Weights of a small transformer language model.
Size: width 384, 6 heads of 64, 40.7M parameters.
Architecture: no position embeddings, tied embeddings.
Training: a variant of Adam for these matrices, 325M tokens, 4957 steps.
MLP neurons of a small language model. Each row is named by its layer, matrix (up: input weights) and neuron, and shows model dimensions 32-159. Each number is 500 + 25 x the weight over its row's rms, rounded and kept within 0 to 999. Numbers have three digits each.
After each neuron's rows, "fires in" lists the words (lower case) most often at its 100 highest values on Wikipedia text that the model never trained on; "fires on" lists the tokens most often at its 100 highest values on Wikipedia text that the model never trained on.

L9.up214:485484518459498510512491435527499520519534489498523518506498515461514481492498431553479457493470501474494500529482475549463520502459503541498501490492508505492495492491512529496478561523504465591471492501475498468489427498463465522536545477494496480545467489508479527530492479472522502495538474502520525511523492520507487525527500529484545495528456525485494500509519523515469514496507
fires in: "and", "the", "with", "by", "as"
fires on: " and", " the", " with", " by", " as"

L2.up732:499541494475510496495511509493563449508481481479483476489503495519498459519552530533518470542509526527469533512494461499498504487461519493495484473528502494498514478510491476469512554535480475495483492508470482504494492508492475518516521472507507552450493507508479526529524517504515491517496523488490446502516481480553492495509506471463484533567507508488489438523511490489479490551492
fires in: "that", "this", "jr", "who", "ii", "iii"
fires on: " that", " Jr", " this", " who", " II", " This"

L2.up682:521486512503514525547536496514522511499482463463492516490449545492515430471514460488472490500521551505478504495484498492519475511468485552493505500485501505523511460545523471532506491479496438464490479492498513529509496528508490502503503498509491499466457479504544568517540497479506516502506529476530502505517487458516489517501489522489540501506501503492462506505521460497475500498509
fires in: "with", "to", "of", "by", "a", "on"
fires on: " with", " to", " a", " of", " by"

L10.up826:512497505511515507538505504488516511487452464496508496530506500517537538481515497506463440507471484529473471495486547474494517499484508487521521510503454480516536457509516479458511488504496456498445446466517514484478516490502453511497508518502441510504498517503517516520534515448482532528479546483509496475507490513538480491472521525472504513511577509506448480504502485484469503477486
fires in: "to", "and", "known", "can", "would", "t"
fires on: " to", " and", " known", " would", " can", "t"

L13.up754:495531471502511510546526491483562519517493555511484491520484499501477506524514516517475463478497524481513492525508525499547472527507511503439526503455513505498460512490523516515471499539503560530499469469494480525505465509494468510518470500521504489501474532483510519541474494455495503489568504455508528499544523512532483508461489505477459475542526484492496480508494532545478479504504
fires in: "by", "in", "to", "local"
fires on: " by", " in", " to", " local"

L10.up569:477484526524547473505499511497493510533488473496510470502517506497501509456487517521489452558497507530517530502477499527554495497495521567497495488525518531503492516500490511548494549508473487472514510519481526529501494465483461502532502523530490480464512507479446510509465488437525560500506570470553484474507479518485505498461500481495499487512551514462507479511515467498496514502533
fires in: "which", "1993", "2013", "2014", "2017", "march"
fires on: " which", " 1993", " 2013", " 2014", " 2017", " March"

L2.up330:513457525493509439506484516499521482573443482495526530517457504497486502485516519494473464509503508529491537466497492539494555504516490508484454463521515491480528474483490505516508520521496503506473472493511492514493453462490514508489505531501471505428543515532463545526508482501484559510515514503481496531520473521485476482463514504476492490556463538519474461515520470537495496521453
fires in: "where", "after", "then", "now"
fires on: " where", " then", " after", " now", " when"

L13.up283:558497494479514441509529528517453492534485481500510496499479511511535507500464491545492467528448463489537499487479515513527477489496513504501514469467467512494500489524496480541500471535503475491451502513512461539512512495458458534470500529534462542519503491505519524510479467528536506503494484502472522504555499534486475532488484465437476469526525540494527503477537522527478505489484
fires in: "he", "who", "and", "it", "she"
fires on: " he", " who", " and", " He", " she"

L9.up1069:438502436493503527579458476513466514537508466496471527519538501507522488511497520492513533482436429494511509538501494488537488489499476535491515483496486466486507458504509498520499464518505481465543478488492505528508564517484530491467521528526498474463498499522480511489531492454518489462509494487535539486519501514500516509525468485503504547496525519478506458482539566477507503478493
fires in: "it", "first", "was", "season", "became"
fires on: " first", " it", " was", " It", " season", " became"

L2.up1325:480517509503497531510519517498509538501457470477556519536453545465474492511489481519482486487461479519500505476508521494487512484520461530477558459486514529492507504512483509502453519510513488516475456508486532507506497495466454486476464548506483523503518482492489501509494500499515541449534489488528509528539499525498493519479497558457506526542468508512507463519480516495477508460490
fires in: "has", "with", "had", "having", "have"
fires on: " has", " had", " with", " having", " have"

L10.up57:508509520469518481560497434505470487509572518500506484534494531511499540484501466527504511483466515476459506485472517499471497493494498481493501460487529499483506514526488548482451523477513476476472444493514502518484485482484481494489504538507481497474523508516503502504489428516471503493496501513494513491510469536450518508485501529481497466545493477509520500521519547489502497527535
fires in: "he", "she"
fires on: " He", " he", " She", " she", "He"

L2.up1099:524447481458513539530484519453474522469455458514547532545478533491504483476503482510450526476452519538488466480471508479514492449524489509519541515478536535488510498508420525491475533513488496501473452476511482497492532499503488490486499538525475501485503538509491530498468542506503556486565502461496520549508491536465488501467495527475514479536531482506478431502515488519471481476518
fires in: "has", "s", "have", "almost", "nearly", "recently"
fires on: " has", "s", " have", " nearly", " recently"

L2.up1457:534516490462538474505494500484512510516483516536521501497487541521470482493547518476468489539452494499493473511526532488490480522474490490529544482506492479498495484482445486491537490476528480505496496481523503508548489541476509512528538481507451514504518477496532520540517522478526484509519496444457491513554513521513509490490485475480553478523525491451498467511488545490495521488510
fires in: "to", "and", "or", "at"
fires on: " to", " and", " or", " at", " of", "The"

L2.up1354:503472482494493488510488499477481518484485502505568516481525578502491452464518464461493529472522523492500480490493529502506504494550443537495502487466518507485450453547492514509524495484496488485528510501513510501497554499497500507507498479495470511521460469546543510533522511462513520492505482469472487486519493487499476533501491517473518534485546485474473502507520557504504473464550
fires in: "up", "while"
fires on: " up", " while", "s", " While"

L2.up1063:548500493508488506513504474484475503527512490463548449508488497467504511482503506558502513493471466455480482494524525473486533499458447504509490505472458502500496502555467509565559499518498545529511466497497504478490501507510506483493529508539522537493533490511520485521509492457488527478504525501504532490514463509527527524505494521486519535473524505495499473465521530516525456504516
fires in: "became", "as", "a", "up", "formed"
fires on: " became", " as", "s", "de", " a", " up"

L2.up415:525499510502495494513481495495510513511476496534506514530471521454476526503483510537460490501446454529489430489513521481479527484521487531516549475486513545491529464498457517523466538490510550515509472491537499458509524502453491475469496509494513509532501503477526487500466532463500529450526491489500506512542504565482515482470513555444559506535512529518496473484510510491496495463508
fires in: "has", "have", "had", "having", "since"
fires on: " has", " have", " had", " having", " since"

L2.up834:534462533479561522495500526473459526511538497514495504503513559515537497525517495513525459531466517496525501498466539546520476442480504469517510487509467509484497476480484500474495490464498467491478531488478527529566485497506475519502507489506463498480507453514501538501541470485486530515472504491525472499530476502514510534493503512535486536522498533484483483512489494545470479462465
fires in: "but", "to", "until", "and"
fires on: " but", " to", " until", " and"

L2.up309:522520484503493502508493507492532500500528497498508497532491484490495495496502494526516480525495472472485498502514494545478516460538505524528505457496522475494525511471476518507483548523477503512510487485532526483532502515486456535505510494482487512456504512464455507516502489514541541482452499504547491469493457496518479519503490515467497543500479517513506479520514493522464488472520
fires in: "he", "they", "but", "it"
fires on: " he", " they", " but", " it"

L2.up382:474505523481493546538454515520453477546500519491484484511471506525447454497483492500492512516487503535481509463508468479509473470482517517473482452485516501459514507522473516501515552476470472473512540488448504512499510492496486464492511504471527515531527542524506536507489520463479518507486510501538518508525527523531508529504491534485499486550514485506485496512514512509514515500473
fires in: "two", "three", "four", "into"
fires on: " two", " three", " four", " into"

L10.up604:516513491520543498506500489505514457501485515493497460547496580537481449477499511507506474490442523542480516502448482446490531472485498464497538503492480482531476450468490497462492539509535501496475460489500512487501442518474464474484514491525464489528510510499474545513500524490503466468524504483526507531493529506496492493504523544486544496520506476543518489469548515481490457487496
fires in: "would", "did", "to", "will", "could"
fires on: " would", " did", " to", " will", " Le"

L9.up68:503500473481529447538512502535488486498498459478515487496487522474489503471517528511516442462485488497466499484500463496530500508512438494502511492493470498505494472512500514517500517498446511476513500507461521470485476497495519516496512529506524503535510505549493528517473513531462497456530518482534470472514518512486493493513500548479534557492492491504489494516489510463509498508496
fires in: "i", "you", "it", "t"
fires on: " I", " You", " you", "I", " It", "t"

L10.up142:545458502507487527474490475535489510489509485491520468527476519509511518495528494489512520532459433495484533509479479540510474480497505467534512465498483491452553503502513486530477493504552502522464461494505542485516462518482472517503494488478448503489493550533499502503539480538511527531487507445544502516495501491512479481491511502489509516530541519555512475499532512459520497497483
fires in: "can", "to", "would", "will", "may", "not"
fires on: " can", " to", " would", " will", " may", " not"

L2.up302:509501546520502517545506492463500519523462457503527493538435516508466501478508460521482513516469517473474527553500520507504499481472471503507531490524508528467482471517480480488447555479513487497454469517515479506493509478438431495480480557518506480505487477523515504498490539485491547478537515486558476536544533515508532496509447535513480545532489491477532483495539487517520497486510
fires in: "has", "have", "had"
fires on: " has", " have", " had"

L2.up1318:513510531479510477534515454499521443488536493522463536520498485492521522502491512488519508526521509513488501497487509504509532505519497503511498482500498537475487482493507509483466509537525469530492518489518537499508523510499489537471481495482492499482495487537486560462538555532539559451520494499496473516490472508521465493478433501462443505515499516495497500476512482477470495477524
fires in: "he", "they", "who"
fires on: " he", " they", " who"

L2.up164:516469484489491477473493509503495480539526470489506519488492556466449537486471475566474512509455461503515507461501513505519475559528507541515506467463478542523524470460463517515471502508495519508515537499476461516517514424478546502465529498472470484517541501502534528484467537449541512487509489494545544492527508551508507510493480537498469512532549528525484509456487503493460477509479
fires in: "being", "had", "on", "having", "their", "have"
fires on: " being", " had", " on", " having", " their", " have"

L2.up1388:507504493508544462451489528539566485543485485480473491486511496495464523502509493501547528520471469503499513521493471515504484513472488530494505508502503468539504457552524516519475528509490499517521455506505464529493483507471482497518488484522487528477518487509471463537496498509480481501547509508520535498547468491518494489488439490499564558525500554513490477516524487502485530567480
fires in: "found", "seen", "present", "place", "also", "indicated"
fires on: " found", " seen", " present", " place", " also", " indicated"

L2.up273:507485500488480523498462491494504503476506494479525538541511566506468513500491534524518523511509492474507484497492490545490514478511479459552504518477453462472444482507472480521484496506496460502492493518484510480509496490483438515496447502534463533518493499538485482482470516538479503498512492506558530512505504503510485511507508501511495504541489524526486486488504505577517484501463
fires in: "would", "could", "will", "may", "can"
fires on: " would", " could", " will", " may", " can"

L10.up452:499485508478562468509518493451480559497490504492514435503491530466551513526475528497478500491455484492511480497527492492473500476489523515552506495500486515475487500484516486527474568516570507479539465505436522499520529481475477498500479497500468464484489546481493510462481518499502537506567485507516527536515506499512463505504467518522496510499464519487502483483496519508473479517523
fires in: "and", "fiedler", "lee"
fires on: " and", "ler", " Lee"